From a checkpoint of a small transformer trained on Wikipedia: vocabulary 2048, biases.
MLP neurons of a small language model. Each row is named by its layer, matrix (up: input weights) and neuron, and shows model dimensions 32-127. Each number is 200 + 20 x the weight over its row's rms, rounded and kept within 0 to 999.
After each neuron's rows, "fires on" lists the tokens most often at its 100 highest values on Wikipedia text that the model never trained on.

L4.up260,224,222,197,181,169,217,189,220,159,179,235,211,202,203,204,194,205,205,224,191,189,226,221,179,213,181,192,201,210,229,209,250,210,192,204,217,206,180,196,178,181,208,223,215,207,168,183,210,208,157,214,193,214,218,211,206,220,235,198,206,217,207,201,180,184,162,191,221,173,192,217,200,188,166,206,183,217,225,205,201,230,209,197,178,159,218,201,199,179,185,200,165,164,238,195,219
fires on: "ch", "ri", "c", "b", "cc", "le"

L3.up170,212,192,191,201,164,206,212,218,178,207,204,158,200,204,191,202,213,211,232,185,210,178,242,238,231,209,189,171,216,211,217,181,212,203,151,196,192,159,191,223,208,219,201,219,187,209,177,198,200,197,221,221,211,250,179,201,230,234,203,214,197,198,210,216,152,180,215,224,191,176,213,224,187,189,176,171,220,215,205,209,233,184,219,189,198,229,188,205,169,213,167,207,229,214,202,223
fires on: "ed", "as", "th", "s", "od", ":"

L3.up288,177,157,221,193,188,209,216,190,174,181,218,196,221,194,226,176,215,188,256,209,241,220,213,193,206,213,193,199,182,222,205,214,199,175,198,194,231,165,198,192,147,175,214,199,205,203,187,180,194,158,188,223,199,197,221,224,212,219,191,200,187,231,223,208,180,181,185,191,211,205,214,200,212,194,205,180,199,232,193,196,207,222,215,204,168,190,194,171,192,204,220,161,184,190,219,214
fires on: "ch", "s", "mm", "ly", "b", "m"

L3.up181,188,210,205,183,204,198,182,188,196,208,202,228,180,214,185,207,234,197,197,239,202,188,200,176,161,184,198,221,177,185,197,238,233,225,209,215,203,200,196,180,177,205,231,187,193,216,219,203,204,201,179,185,214,208,201,186,191,237,193,168,146,194,194,210,162,185,188,193,189,230,191,231,210,181,191,196,170,241,220,214,205,193,176,177,181,182,208,199,195,147,187,183,234,192,188,248
fires on: " |", "t"

L4.up400,214,232,200,229,210,197,220,156,198,205,203,192,202,196,224,199,211,192,189,226,187,215,220,202,195,211,195,188,223,201,248,192,185,200,180,227,197,163,187,200,178,221,232,204,158,191,217,215,204,184,176,229,215,218,220,170,227,189,207,199,183,204,191,200,207,204,184,215,202,196,207,203,193,239,143,190,196,240,169,190,225,199,228,182,185,187,170,176,191,212,191,192,229,210,207,213
fires on: "an", "ce", "f", "s", "re", "ide"

L4.up378,236,193,213,210,201,192,228,219,188,184,187,218,190,200,192,193,223,194,219,238,189,275,201,178,205,225,226,156,202,189,190,208,177,208,182,199,205,199,228,225,215,202,179,196,186,227,187,174,196,219,185,220,196,214,199,212,212,223,160,197,228,199,195,207,165,208,207,228,203,191,231,202,216,185,134,213,217,228,216,201,194,219,231,179,185,228,203,193,214,188,172,215,202,240,201,176
fires on: "o", "r", "ge", "ce"

L3.up199,162,198,189,197,241,188,192,176,204,212,201,185,226,227,196,209,202,207,216,207,180,219,195,182,202,203,180,166,174,207,196,182,196,181,170,209,169,220,210,197,181,173,221,181,224,171,202,185,223,171,231,184,200,180,246,187,208,201,222,200,180,160,183,169,212,225,234,193,228,199,175,182,199,153,218,240,206,199,202,218,182,219,183,196,199,167,211,215,200,193,212,170,205,199,234,200
fires on: "ed", " is", "y", " sign", " was"

L4.up344,176,238,172,191,177,195,259,210,211,235,220,194,184,189,201,178,172,214,253,234,243,179,169,201,198,230,233,204,185,206,225,252,195,175,192,187,209,180,196,204,173,232,179,184,185,162,200,205,179,163,197,222,235,219,205,202,210,222,188,166,199,187,196,215,191,217,230,207,182,232,191,208,201,198,202,199,181,220,215,187,219,195,186,198,151,184,169,191,205,191,177,208,189,205,175,217
fires on: "s", ".", "ber", "t"

L4.up115,201,186,209,182,206,208,220,173,182,196,205,187,191,212,215,166,215,191,216,202,175,227,227,204,162,175,186,238,187,175,188,201,225,195,146,223,242,211,197,158,216,216,220,202,178,193,206,189,212,151,198,213,185,227,213,203,210,195,213,192,216,202,186,185,222,202,204,241,189,221,240,209,221,184,199,189,210,199,217,206,206,192,192,151,167,218,195,177,213,205,196,218,229,185,228,195
fires on: " pre", " trans", " re", "re", " Re"

L3.up740,209,157,215,178,158,201,222,212,166,190,222,164,231,196,179,188,176,190,241,228,203,191,200,216,197,244,214,249,222,180,197,181,234,169,174,214,180,194,209,200,189,163,178,224,222,197,182,189,191,191,210,217,189,190,182,194,186,155,216,187,203,205,202,214,187,216,180,228,178,207,209,227,164,193,229,217,150,210,203,195,211,186,183,197,167,222,185,199,210,189,187,196,184,199,198,240
fires on: "ra", "amp", "er", " match", "ce", "de"

L3.up362,246,173,170,217,170,206,188,225,190,192,174,175,196,218,232,189,187,172,246,200,193,220,205,188,226,209,204,183,207,196,186,186,210,209,183,200,228,194,219,174,195,192,159,227,199,217,248,169,227,192,214,278,186,189,215,228,221,198,203,191,218,190,189,212,172,173,214,185,227,199,196,214,215,203,196,194,188,198,235,207,178,231,185,209,227,206,191,168,179,238,200,211,208,191,226,183
fires on: "day", "ke", "way", " by", "ban", "ro"

L4.up761,227,172,179,198,172,243,221,196,177,187,214,186,217,198,188,202,178,182,222,209,177,209,172,196,196,240,188,204,218,191,191,196,203,204,165,216,181,166,195,210,172,200,194,244,201,174,171,197,194,171,185,211,206,178,209,210,198,233,213,207,200,220,214,197,208,202,177,237,206,200,201,209,187,230,240,206,204,205,222,226,238,230,190,195,198,203,233,208,186,211,194,182,211,200,189,219
fires on: "et", "ra", "d", " of", "amp"

L4.up111,231,204,186,181,191,187,249,194,184,183,207,199,196,209,225,204,170,202,200,241,202,205,208,197,253,239,179,227,174,204,200,229,226,199,203,234,180,198,200,198,216,270,230,227,177,165,208,220,186,205,198,202,204,170,188,163,190,215,202,207,208,182,201,149,173,208,197,200,192,157,169,197,188,206,194,209,206,178,236,212,220,212,197,168,176,209,181,200,206,169,176,171,222,195,198,196
fires on: "ttle", "y", "ment", "T", "ed"

L4.up764,211,203,202,192,199,175,213,185,181,174,223,221,189,222,177,199,189,211,214,208,171,232,194,187,228,211,183,207,186,221,220,210,212,169,184,213,232,195,183,212,221,227,194,206,210,206,192,191,239,166,195,242,237,179,174,223,215,171,217,170,162,224,180,185,182,206,247,200,232,196,197,199,213,187,185,203,185,216,231,180,228,221,194,222,207,220,235,200,192,196,213,198,186,185,198,211
fires on: " R", " w", "r", "w", "ra", " W"

L3.up386,193,209,214,173,192,225,200,205,180,189,197,202,240,178,203,209,181,178,211,187,214,232,205,208,212,221,204,191,186,211,186,194,238,215,166,234,187,198,182,183,191,216,216,189,197,201,189,161,232,197,182,158,239,218,196,236,243,165,214,209,191,189,211,162,167,194,230,198,233,165,212,192,202,215,182,177,189,207,193,224,170,212,227,180,192,193,199,210,186,211,223,214,221,233,186,213
fires on: " include", " U", "ma", "O", " near"

L3.up156,195,214,188,224,181,231,191,158,178,205,233,164,209,206,218,227,192,210,216,193,258,167,182,202,187,194,197,196,210,193,192,250,202,196,223,213,187,200,228,213,218,196,196,197,194,187,206,179,200,188,192,197,196,235,202,233,206,178,174,215,192,225,192,198,167,202,188,184,210,206,243,214,211,189,184,228,212,203,180,192,206,186,196,165,206,237,211,219,202,165,186,179,182,199,184,202
fires on: "ly", "ed", "u", "th", "in", "i"

L3.up469,232,168,209,211,171,198,165,207,161,187,219,225,235,199,240,207,235,209,209,229,182,220,232,176,218,202,216,184,221,211,191,181,213,202,211,201,202,194,203,169,198,189,237,209,198,205,188,212,187,191,202,208,209,223,216,238,218,221,177,203,208,183,183,187,183,195,189,203,198,165,184,221,202,164,197,178,194,197,231,196,199,213,179,199,194,180,191,178,207,199,189,184,195,210,191,201
fires on: "ro", "ve", "way", "rate"

L4.up500,194,187,182,211,220,255,185,197,218,238,232,178,192,197,224,220,168,193,203,207,223,196,208,203,192,207,223,210,173,187,201,200,217,155,147,233,181,218,186,180,182,180,191,219,197,206,188,202,224,168,195,187,203,203,217,212,201,203,157,203,192,219,200,199,205,209,198,260,217,198,206,193,192,188,211,205,161,207,211,188,210,216,179,221,182,180,182,192,184,179,234,198,203,198,211,213
fires on: "s", "st", ",", "at", " addition", "ation"

L4.up405,210,218,214,200,193,195,230,183,181,201,192,227,187,196,173,203,206,201,224,207,260,198,207,207,153,175,223,173,208,165,199,213,171,239,197,216,218,222,218,205,195,199,195,205,193,225,172,180,211,145,193,202,236,206,195,197,189,160,173,205,181,216,234,191,176,188,205,219,204,221,212,203,249,217,180,200,196,223,186,188,206,228,201,190,217,197,225,208,170,172,219,183,190,191,190,232
fires on: "z", "ic", "er", " of", "R"

L4.up22,214,195,180,206,191,217,237,199,196,192,247,201,213,191,166,213,201,179,198,229,179,220,250,191,154,225,229,191,191,184,197,208,203,183,210,190,199,219,188,197,242,169,196,179,178,186,239,183,205,198,188,213,215,236,209,219,208,220,198,190,184,173,159,189,181,228,197,171,224,197,165,229,223,154,183,204,199,201,224,179,216,212,192,162,200,206,216,202,207,172,217,188,212,194,214,186
fires on: "se", "s", "re", "S", "'"

L4.up423,181,199,176,207,178,201,229,193,157,202,230,200,223,222,205,194,212,212,215,246,222,224,204,174,219,219,256,173,196,205,183,178,204,178,198,188,172,194,213,222,192,213,205,185,217,189,196,208,194,204,193,243,213,223,186,219,221,208,181,182,188,206,199,176,210,200,202,211,187,208,211,198,215,201,201,213,181,191,198,202,209,208,188,201,180,209,235,195,202,178,185,202,216,213,187,179
fires on: "b", "k", "n", "ur", "r", "l"

L3.up558,206,204,203,197,231,179,219,181,211,209,185,193,198,233,202,223,185,178,191,219,208,170,219,179,163,173,198,197,196,241,225,215,219,212,190,233,192,204,194,208,172,212,185,208,183,209,182,190,193,222,196,220,190,178,223,188,228,203,202,161,170,181,135,201,209,221,210,227,196,168,190,241,220,179,193,204,184,232,212,225,210,172,175,214,196,222,202,192,210,184,174,192,202,209,211,194
fires on: "A", "la", "ti", "na", "li"

L4.up481,191,216,191,189,178,217,234,205,228,190,218,197,204,192,180,220,173,171,212,203,212,212,207,223,200,194,207,160,206,229,213,204,202,181,162,171,176,190,195,206,183,204,178,202,186,194,206,181,199,193,211,212,212,188,168,228,186,200,232,218,175,217,201,155,154,214,194,189,206,174,244,212,195,208,199,197,177,230,215,202,198,183,202,215,195,222,200,212,182,201,175,204,211,235,192,210
fires on: "th", "if", "-", "od", "es"

L4.up337,222,211,197,199,191,192,198,179,197,186,212,196,213,226,215,188,209,194,224,199,192,212,211,180,180,191,212,212,181,185,239,220,170,182,187,192,193,181,176,229,168,201,193,186,181,211,200,183,236,198,212,157,214,204,199,204,202,246,188,192,189,220,180,199,198,215,213,223,193,209,219,208,231,190,182,211,167,206,198,207,226,223,216,188,161,241,242,175,202,187,195,219,206,191,202,236
fires on: "st", "p", "19", "ir", "ant"

L3.up295,216,174,218,173,228,201,221,192,191,228,216,181,225,185,191,199,178,205,188,208,220,207,240,179,214,218,206,197,201,162,194,210,224,179,196,230,216,212,221,198,184,254,206,196,191,163,186,200,228,211,201,230,197,199,214,217,201,196,210,196,217,162,204,199,173,180,191,169,162,203,201,182,208,199,188,187,156,196,203,147,197,206,168,179,193,206,158,157,193,193,219,204,203,204,192,197
fires on: "ance", "year", "y", "ed", "ing"

L4.up15,209,223,216,197,175,185,188,226,194,218,210,176,211,212,206,237,213,218,200,195,193,202,219,215,196,227,224,179,181,182,226,195,206,186,199,224,177,156,200,150,186,233,228,212,197,196,189,192,201,217,194,206,212,192,215,183,184,185,190,205,228,168,216,189,194,191,222,227,213,180,225,219,220,195,205,199,172,222,221,185,208,257,209,202,226,198,162,210,169,164,208,194,195,244,204,222
fires on: "va", "d", "ha", "mo", "al", " p"

L4.up605,192,209,195,188,181,196,217,172,204,195,201,182,208,221,194,228,204,217,187,203,216,197,218,204,193,234,195,159,198,196,212,201,221,212,174,178,202,148,137,224,174,239,215,187,175,195,210,202,206,197,198,199,210,194,220,143,216,225,180,192,209,161,188,169,145,189,216,224,187,195,225,225,233,202,214,201,163,229,204,187,184,214,200,206,177,219,197,197,165,186,201,174,221,215,198,214
fires on: "ar", "al", "an", "unt", "f", "'"

L4.up504,191,203,203,193,220,217,255,219,216,205,177,217,246,195,153,222,205,220,225,238,213,183,202,164,236,233,207,192,192,196,240,182,222,195,186,217,202,197,176,191,190,226,184,208,217,193,174,184,177,184,192,214,207,193,178,179,207,217,183,175,228,219,147,205,209,199,220,186,217,182,182,210,212,197,196,207,154,211,198,217,213,228,184,208,162,214,185,180,172,186,193,187,209,180,231,184
fires on: "A", "ate", "ke", "ade", "la", "port"

L4.up332,234,192,164,206,182,173,195,210,209,218,176,197,202,196,180,220,182,178,195,197,182,206,236,164,216,228,208,196,206,244,209,221,213,172,181,203,216,184,198,209,210,195,211,256,204,193,173,187,213,164,213,190,207,215,146,208,223,206,204,198,181,225,171,180,180,175,204,201,182,163,191,234,222,210,232,207,204,227,220,188,200,214,182,173,195,190,215,212,193,213,190,173,177,221,188,231
fires on: "w", "ra", "an", "mb", "ate", "u"

L4.up549,214,192,240,200,206,215,181,212,169,199,206,199,232,208,203,196,189,170,223,218,178,214,213,213,195,181,188,180,219,227,194,197,193,195,182,206,185,167,223,168,211,203,223,216,191,218,183,181,197,197,207,171,202,185,193,203,196,193,196,189,150,210,167,175,192,208,200,229,174,190,232,214,239,209,206,212,160,206,204,223,197,209,180,193,184,228,202,185,176,201,151,220,194,218,211,196
fires on: "er", "c", "o", "duc"

L3.up437,201,194,183,199,183,201,174,202,206,223,183,201,207,243,216,187,222,195,182,251,230,230,224,220,194,229,184,168,212,215,198,214,214,210,192,213,197,179,179,207,231,197,166,237,204,208,189,219,203,179,239,233,211,187,223,217,234,174,158,182,202,191,201,204,195,199,222,207,221,182,208,193,202,210,202,217,189,189,198,173,214,180,217,227,205,179,142,195,191,185,227,184,200,183,180,205
fires on: "ci", "rm", "et", "ing", "ul", "am"

L3.up307,200,226,152,206,153,227,193,199,176,238,209,169,223,222,199,184,190,187,184,222,207,239,197,202,210,206,209,186,199,240,217,201,189,193,190,191,191,203,151,192,207,177,148,194,192,159,157,178,228,182,198,227,249,176,154,196,192,221,221,201,176,198,182,194,236,211,204,227,206,211,200,194,208,189,205,198,149,193,210,216,196,205,181,178,204,195,230,202,222,203,206,193,204,196,211,224
fires on: " do", "e", "T", " bi", " but"

L4.up200,234,191,182,215,179,185,196,169,214,195,217,161,189,187,226,223,229,198,193,220,213,209,199,195,250,192,225,168,176,189,214,237,200,192,197,200,209,176,217,179,233,215,170,233,175,191,208,159,204,171,189,202,239,193,181,224,216,223,229,198,208,191,193,189,166,190,215,191,167,195,215,196,202,215,186,188,161,208,219,163,193,200,175,211,185,174,197,225,198,199,193,199,179,242,192,202
fires on: "in", "range", "w", "lu", "u", "e"

L3.up446,202,194,199,163,204,231,217,221,194,228,176,194,213,222,200,185,193,215,191,213,199,211,202,191,205,217,186,216,225,196,218,198,176,170,207,177,202,190,157,165,170,230,209,231,185,205,229,203,195,206,204,205,203,194,206,214,195,234,221,211,202,162,187,215,194,210,185,197,215,190,177,206,193,193,178,215,224,226,199,205,181,248,200,189,217,225,154,208,220,202,182,196,209,181,211,223
fires on: " of", "out", "al", "ance", "t"

L4.up275,221,214,169,210,191,223,240,212,210,203,234,204,226,188,188,201,210,190,211,222,185,186,195,168,229,226,206,208,178,197,209,256,203,188,183,192,184,161,193,191,243,198,198,233,179,181,231,192,186,204,190,213,218,205,178,190,212,180,221,204,180,225,192,223,202,204,208,199,177,171,182,186,197,184,180,204,217,211,237,218,231,200,190,174,207,201,203,207,204,171,161,174,205,216,205,211
fires on: "p", "row", "d", "le", "c", "ir"

L4.up744,200,191,187,212,154,214,207,176,172,177,202,163,232,190,228,222,173,188,213,220,235,177,212,187,200,241,212,206,198,211,240,194,223,200,180,212,207,173,175,227,179,179,200,201,184,207,170,197,203,188,176,224,175,225,219,235,267,239,179,207,200,195,206,222,179,221,217,205,190,195,202,209,214,233,207,193,195,197,195,222,223,195,188,189,177,189,205,152,207,226,203,199,230,211,179,194
fires on: "m", " m", "fe", "s", "l", "k"

L4.up492,201,204,186,218,170,228,206,205,205,192,199,188,205,179,175,176,203,172,235,209,199,226,178,206,208,238,213,196,170,234,197,220,216,196,181,172,201,193,222,238,210,189,210,176,166,206,230,182,198,161,172,236,243,210,197,204,200,216,203,191,183,196,196,164,182,195,226,185,176,192,201,221,218,176,198,223,199,220,234,213,214,222,150,187,227,216,221,206,204,195,185,196,209,208,212,193
fires on: "s", "e", "f", "re", "ade"

L4.up643,181,192,209,204,203,199,196,178,223,167,207,211,251,204,173,172,209,216,206,248,203,178,168,218,170,207,182,181,162,221,228,212,210,212,225,207,173,198,167,186,198,191,183,191,206,174,206,183,227,194,196,174,200,212,240,202,201,208,178,199,163,230,187,194,199,217,198,216,214,201,188,213,192,167,197,184,208,215,247,209,199,206,166,170,171,206,212,201,159,206,213,178,199,184,231,179
fires on: "v", "-", "ing", "il", " local", "ough"

L4.up254,201,234,194,187,174,210,238,207,213,203,206,190,189,226,202,217,197,180,192,226,177,174,231,158,196,239,177,183,215,211,208,213,197,187,206,194,210,208,224,200,211,207,211,188,172,198,217,197,204,186,217,237,190,188,206,242,205,206,187,190,187,202,186,198,181,191,248,165,220,194,213,211,205,185,205,244,171,214,220,203,211,224,200,175,184,219,194,172,205,200,209,187,247,173,227,187
fires on: "b", "is", "e", "ub", "in", "us"

L4.up736,192,209,197,185,220,246,207,173,225,166,213,202,203,231,193,177,229,232,199,193,226,183,188,165,220,232,182,200,194,198,204,208,204,180,164,197,161,199,178,210,196,228,187,213,173,175,182,195,188,204,200,219,197,181,220,214,256,191,172,176,178,207,163,172,221,213,210,227,173,149,180,200,170,203,191,183,189,205,229,211,240,206,205,214,197,204,186,230,222,185,194,153,204,217,199,196
fires on: "d", "in", "st", "ance", "c", "e"

L3.up355,218,201,199,214,212,191,236,184,164,190,170,224,216,231,200,190,184,217,194,211,238,204,171,183,185,232,217,221,174,194,188,231,239,191,206,190,172,165,200,223,194,209,183,191,162,196,196,208,213,198,222,201,219,178,207,221,201,200,182,219,209,210,170,204,183,206,196,213,193,186,193,187,216,208,187,214,154,195,186,199,238,197,167,207,149,215,223,184,215,183,163,167,194,204,183,175
fires on: "s", "n", "t", "ti", "r", "et"

L4.up215,207,216,180,222,189,228,238,200,194,199,205,205,212,213,183,200,198,202,210,218,195,215,179,221,165,230,174,198,189,238,189,195,200,231,190,193,165,208,210,191,215,185,215,210,227,201,213,204,198,202,194,203,183,193,212,192,206,193,222,200,199,177,191,202,171,210,161,185,216,218,211,173,190,181,192,212,204,217,210,194,195,201,216,155,185,235,229,197,196,208,203,151,189,185,192,184
fires on: "ly", "-", "y", "n", "es", "v"

L4.up339,210,224,169,197,191,227,171,190,158,243,227,185,205,195,189,194,223,207,211,213,190,208,212,207,222,201,238,209,178,191,199,232,230,163,189,239,216,177,209,209,220,220,231,243,212,180,190,202,217,218,201,227,186,207,182,233,211,166,168,197,179,240,203,176,175,212,205,185,178,204,180,202,217,173,194,165,206,220,197,193,188,199,156,178,172,217,201,194,224,168,189,218,232,214,182,229
fires on: "le", "i", "s", "b"

L4.up415,192,186,213,213,175,217,194,179,200,217,205,214,225,227,215,200,178,203,189,173,225,206,206,189,227,188,216,153,212,191,183,203,224,205,192,178,205,155,197,205,205,182,199,217,161,208,159,171,183,199,187,203,206,219,200,225,202,171,142,177,190,199,219,190,177,206,198,223,172,181,201,219,216,232,196,212,174,225,158,233,224,195,194,208,194,219,184,191,208,195,211,206,202,196,176,234
fires on: "ic", ":", "cur", "A"

L4.up182,173,204,205,207,194,207,217,204,216,196,225,174,222,225,176,222,189,187,181,210,217,168,211,201,222,187,209,195,174,202,214,214,209,164,181,205,173,176,202,169,201,214,218,189,167,188,233,167,195,166,193,194,211,196,189,166,200,206,203,199,200,189,213,184,197,188,212,217,221,223,184,183,218,186,163,179,183,205,246,196,223,220,231,185,196,191,169,204,207,202,216,181,214,228,219,197
fires on: "re", "ur", "mon", "for", "hy"

L4.up324,185,204,202,220,227,215,201,183,174,193,212,188,224,220,199,199,192,197,208,217,208,207,228,169,189,245,187,225,166,190,225,172,166,213,177,230,195,181,206,225,235,229,189,236,215,200,226,174,195,212,183,225,218,185,173,213,183,213,205,188,217,195,149,218,185,192,200,193,171,188,219,197,236,176,172,166,198,220,211,191,186,203,209,198,193,202,225,210,234,185,153,190,224,205,206,209
fires on: "te", "r", "ir", "ell", "ov", "o"

L3.up455,217,217,201,203,182,192,204,204,175,173,201,183,188,193,187,186,221,225,181,226,202,176,203,209,201,225,219,191,176,218,214,229,158,193,187,203,195,201,170,233,161,188,177,167,198,185,181,170,256,215,187,201,197,183,224,192,232,210,191,204,203,175,186,187,202,201,268,178,178,166,174,218,222,202,223,217,199,198,178,188,179,179,201,185,185,192,231,201,195,159,216,191,213,219,214,204
fires on: "ight", "log", " tr", "ult", "ic"

L3.up453,208,180,178,188,228,229,212,173,192,200,210,169,236,192,201,180,194,202,208,198,175,223,200,184,188,191,181,215,186,197,194,232,189,210,185,230,215,173,190,181,187,183,228,166,203,185,180,186,203,208,165,234,219,228,202,203,221,220,155,187,184,200,204,178,217,224,187,223,144,214,213,196,192,221,218,212,197,180,198,216,226,200,174,186,189,233,192,186,191,178,201,215,203,184,222,214
fires on: " re", " inter", " se", " pre"

L4.up351,198,204,199,239,209,213,199,181,157,178,229,171,223,176,188,181,202,204,205,184,195,177,186,207,181,217,201,207,185,202,233,211,196,186,204,192,169,201,213,211,195,206,167,223,182,185,223,188,205,148,202,179,174,212,188,208,210,213,204,216,205,203,184,205,208,192,219,226,197,188,195,213,187,204,208,202,164,241,196,184,221,204,193,201,173,210,188,208,194,185,224,173,202,214,206,215
fires on: "s", "st", "ite", "th", "p", "te"

L3.up454,190,199,166,197,204,199,188,211,209,199,181,163,209,222,188,208,193,199,203,197,203,200,219,196,207,221,210,156,212,232,225,221,206,195,207,197,225,204,224,179,208,204,198,200,210,185,204,183,227,211,188,250,184,222,194,250,190,256,200,185,195,205,178,207,204,182,233,167,191,174,204,208,203,176,192,196,227,204,223,216,198,192,212,165,197,200,215,181,177,189,176,209,170,219,224,231
fires on: " comp", " Comp", "u", "Species", "vel"

L4.up515,242,198,196,204,198,191,228,194,202,223,189,204,188,195,223,177,190,204,200,200,174,241,176,182,193,225,218,190,220,193,182,195,196,208,186,206,187,176,171,197,220,181,192,215,179,201,135,204,201,230,200,240,216,206,210,183,225,210,186,182,164,204,195,168,201,212,213,235,196,188,204,223,225,179,200,200,194,199,185,236,228,209,180,186,205,171,215,185,192,197,180,200,164,223,184,224
fires on: "k", "U", "er", "in", "ong", "ib"

L3.up653,209,206,157,188,220,174,209,189,186,205,211,159,203,191,213,222,216,203,181,220,234,174,194,186,207,228,216,222,202,163,236,219,191,221,187,222,176,197,192,200,234,175,169,246,201,209,202,143,237,182,186,210,190,188,181,201,213,199,213,162,176,167,190,187,222,190,197,210,213,215,175,214,205,187,210,198,222,222,164,217,179,217,197,234,185,188,173,207,207,169,198,197,200,193,234,199
fires on: "ar", "st", "ber", "round", " water", "me"

L4.up122,190,210,204,213,209,209,172,178,198,198,211,182,214,182,232,222,183,197,179,201,196,206,215,177,180,190,249,195,193,208,199,221,207,190,167,197,192,207,206,189,195,217,152,223,210,202,217,183,201,208,202,188,192,216,187,205,228,170,187,194,162,228,209,217,160,181,227,194,188,212,239,175,241,189,184,210,180,191,210,252,199,177,178,195,208,213,169,199,184,179,162,207,193,201,224,211
fires on: "c", "port", "min", "n", "er"

L4.up327,219,196,191,239,207,216,182,187,197,225,213,209,202,196,197,234,184,201,201,225,241,184,166,184,166,197,189,205,203,189,209,230,250,215,202,187,201,200,208,213,182,187,178,207,208,189,203,185,218,227,187,216,192,196,196,205,172,195,186,200,150,194,163,186,197,220,247,181,177,169,186,199,186,211,168,177,198,212,196,228,228,189,207,187,219,221,219,192,222,163,193,193,215,209,215,184
fires on: "en", "u", "g", "la", "i"

L4.up189,203,210,193,241,162,209,202,197,213,208,190,205,199,218,224,194,237,213,196,203,224,200,212,199,202,200,200,221,216,183,184,188,235,171,204,183,207,194,201,208,187,182,207,200,223,248,152,194,208,194,205,248,206,241,169,207,194,233,207,172,229,155,204,206,206,206,216,209,196,220,200,210,223,172,174,185,171,209,232,192,212,225,175,168,224,186,174,185,190,183,207,208,192,177,172,227
fires on: "t", "m", "ine", "et"

L3.up280,225,206,188,212,187,203,194,210,196,211,231,184,196,182,213,202,213,209,242,226,210,229,223,205,201,183,204,176,186,200,248,222,184,172,199,231,200,196,171,226,228,230,169,195,208,197,191,216,205,204,189,203,229,203,189,204,219,224,211,196,221,196,194,180,188,179,208,198,174,173,199,214,217,166,211,217,190,195,232,175,173,196,198,179,227,213,186,217,192,197,183,226,195,208,224,169
fires on: "cc", "st", "y", "aged", " use"

L3.up191,193,230,166,193,171,244,225,212,201,181,228,169,184,185,223,206,172,217,227,193,242,190,198,208,171,183,192,185,222,197,245,199,200,201,197,201,156,202,206,196,178,195,204,196,237,171,213,210,231,165,158,157,204,221,240,189,190,161,227,202,157,215,176,212,221,233,220,187,220,198,207,203,197,204,187,209,216,230,215,215,208,230,190,199,197,213,230,213,194,204,202,195,210,209,210,188
fires on: "ly", "in", "d", "ing", "lo", "ce"

L4.up459,189,156,217,216,186,235,186,199,211,192,201,206,182,226,203,153,192,195,209,218,220,202,200,198,207,181,200,216,182,212,216,181,240,202,185,206,194,206,206,189,178,215,205,214,182,222,162,189,188,203,203,191,188,224,183,219,220,224,155,176,170,212,208,202,179,208,193,211,217,183,223,202,228,186,184,212,198,214,202,215,226,207,189,169,191,190,205,196,210,187,189,193,234,205,187,201
fires on: "s", "les", "t", "g", "ers", "l"

L3.up45,217,209,187,253,198,219,239,197,194,216,227,172,221,210,235,194,199,214,191,210,205,185,244,209,209,208,240,202,187,220,211,214,217,180,187,211,208,198,165,177,154,168,210,185,193,201,219,171,195,193,200,188,187,199,230,232,191,228,160,207,215,196,195,196,166,175,174,225,211,162,217,184,197,205,196,202,209,192,196,178,206,212,228,169,200,189,162,207,215,212,145,208,182,194,164,204
fires on: "ch", "oc", "mm", "ro", "pe"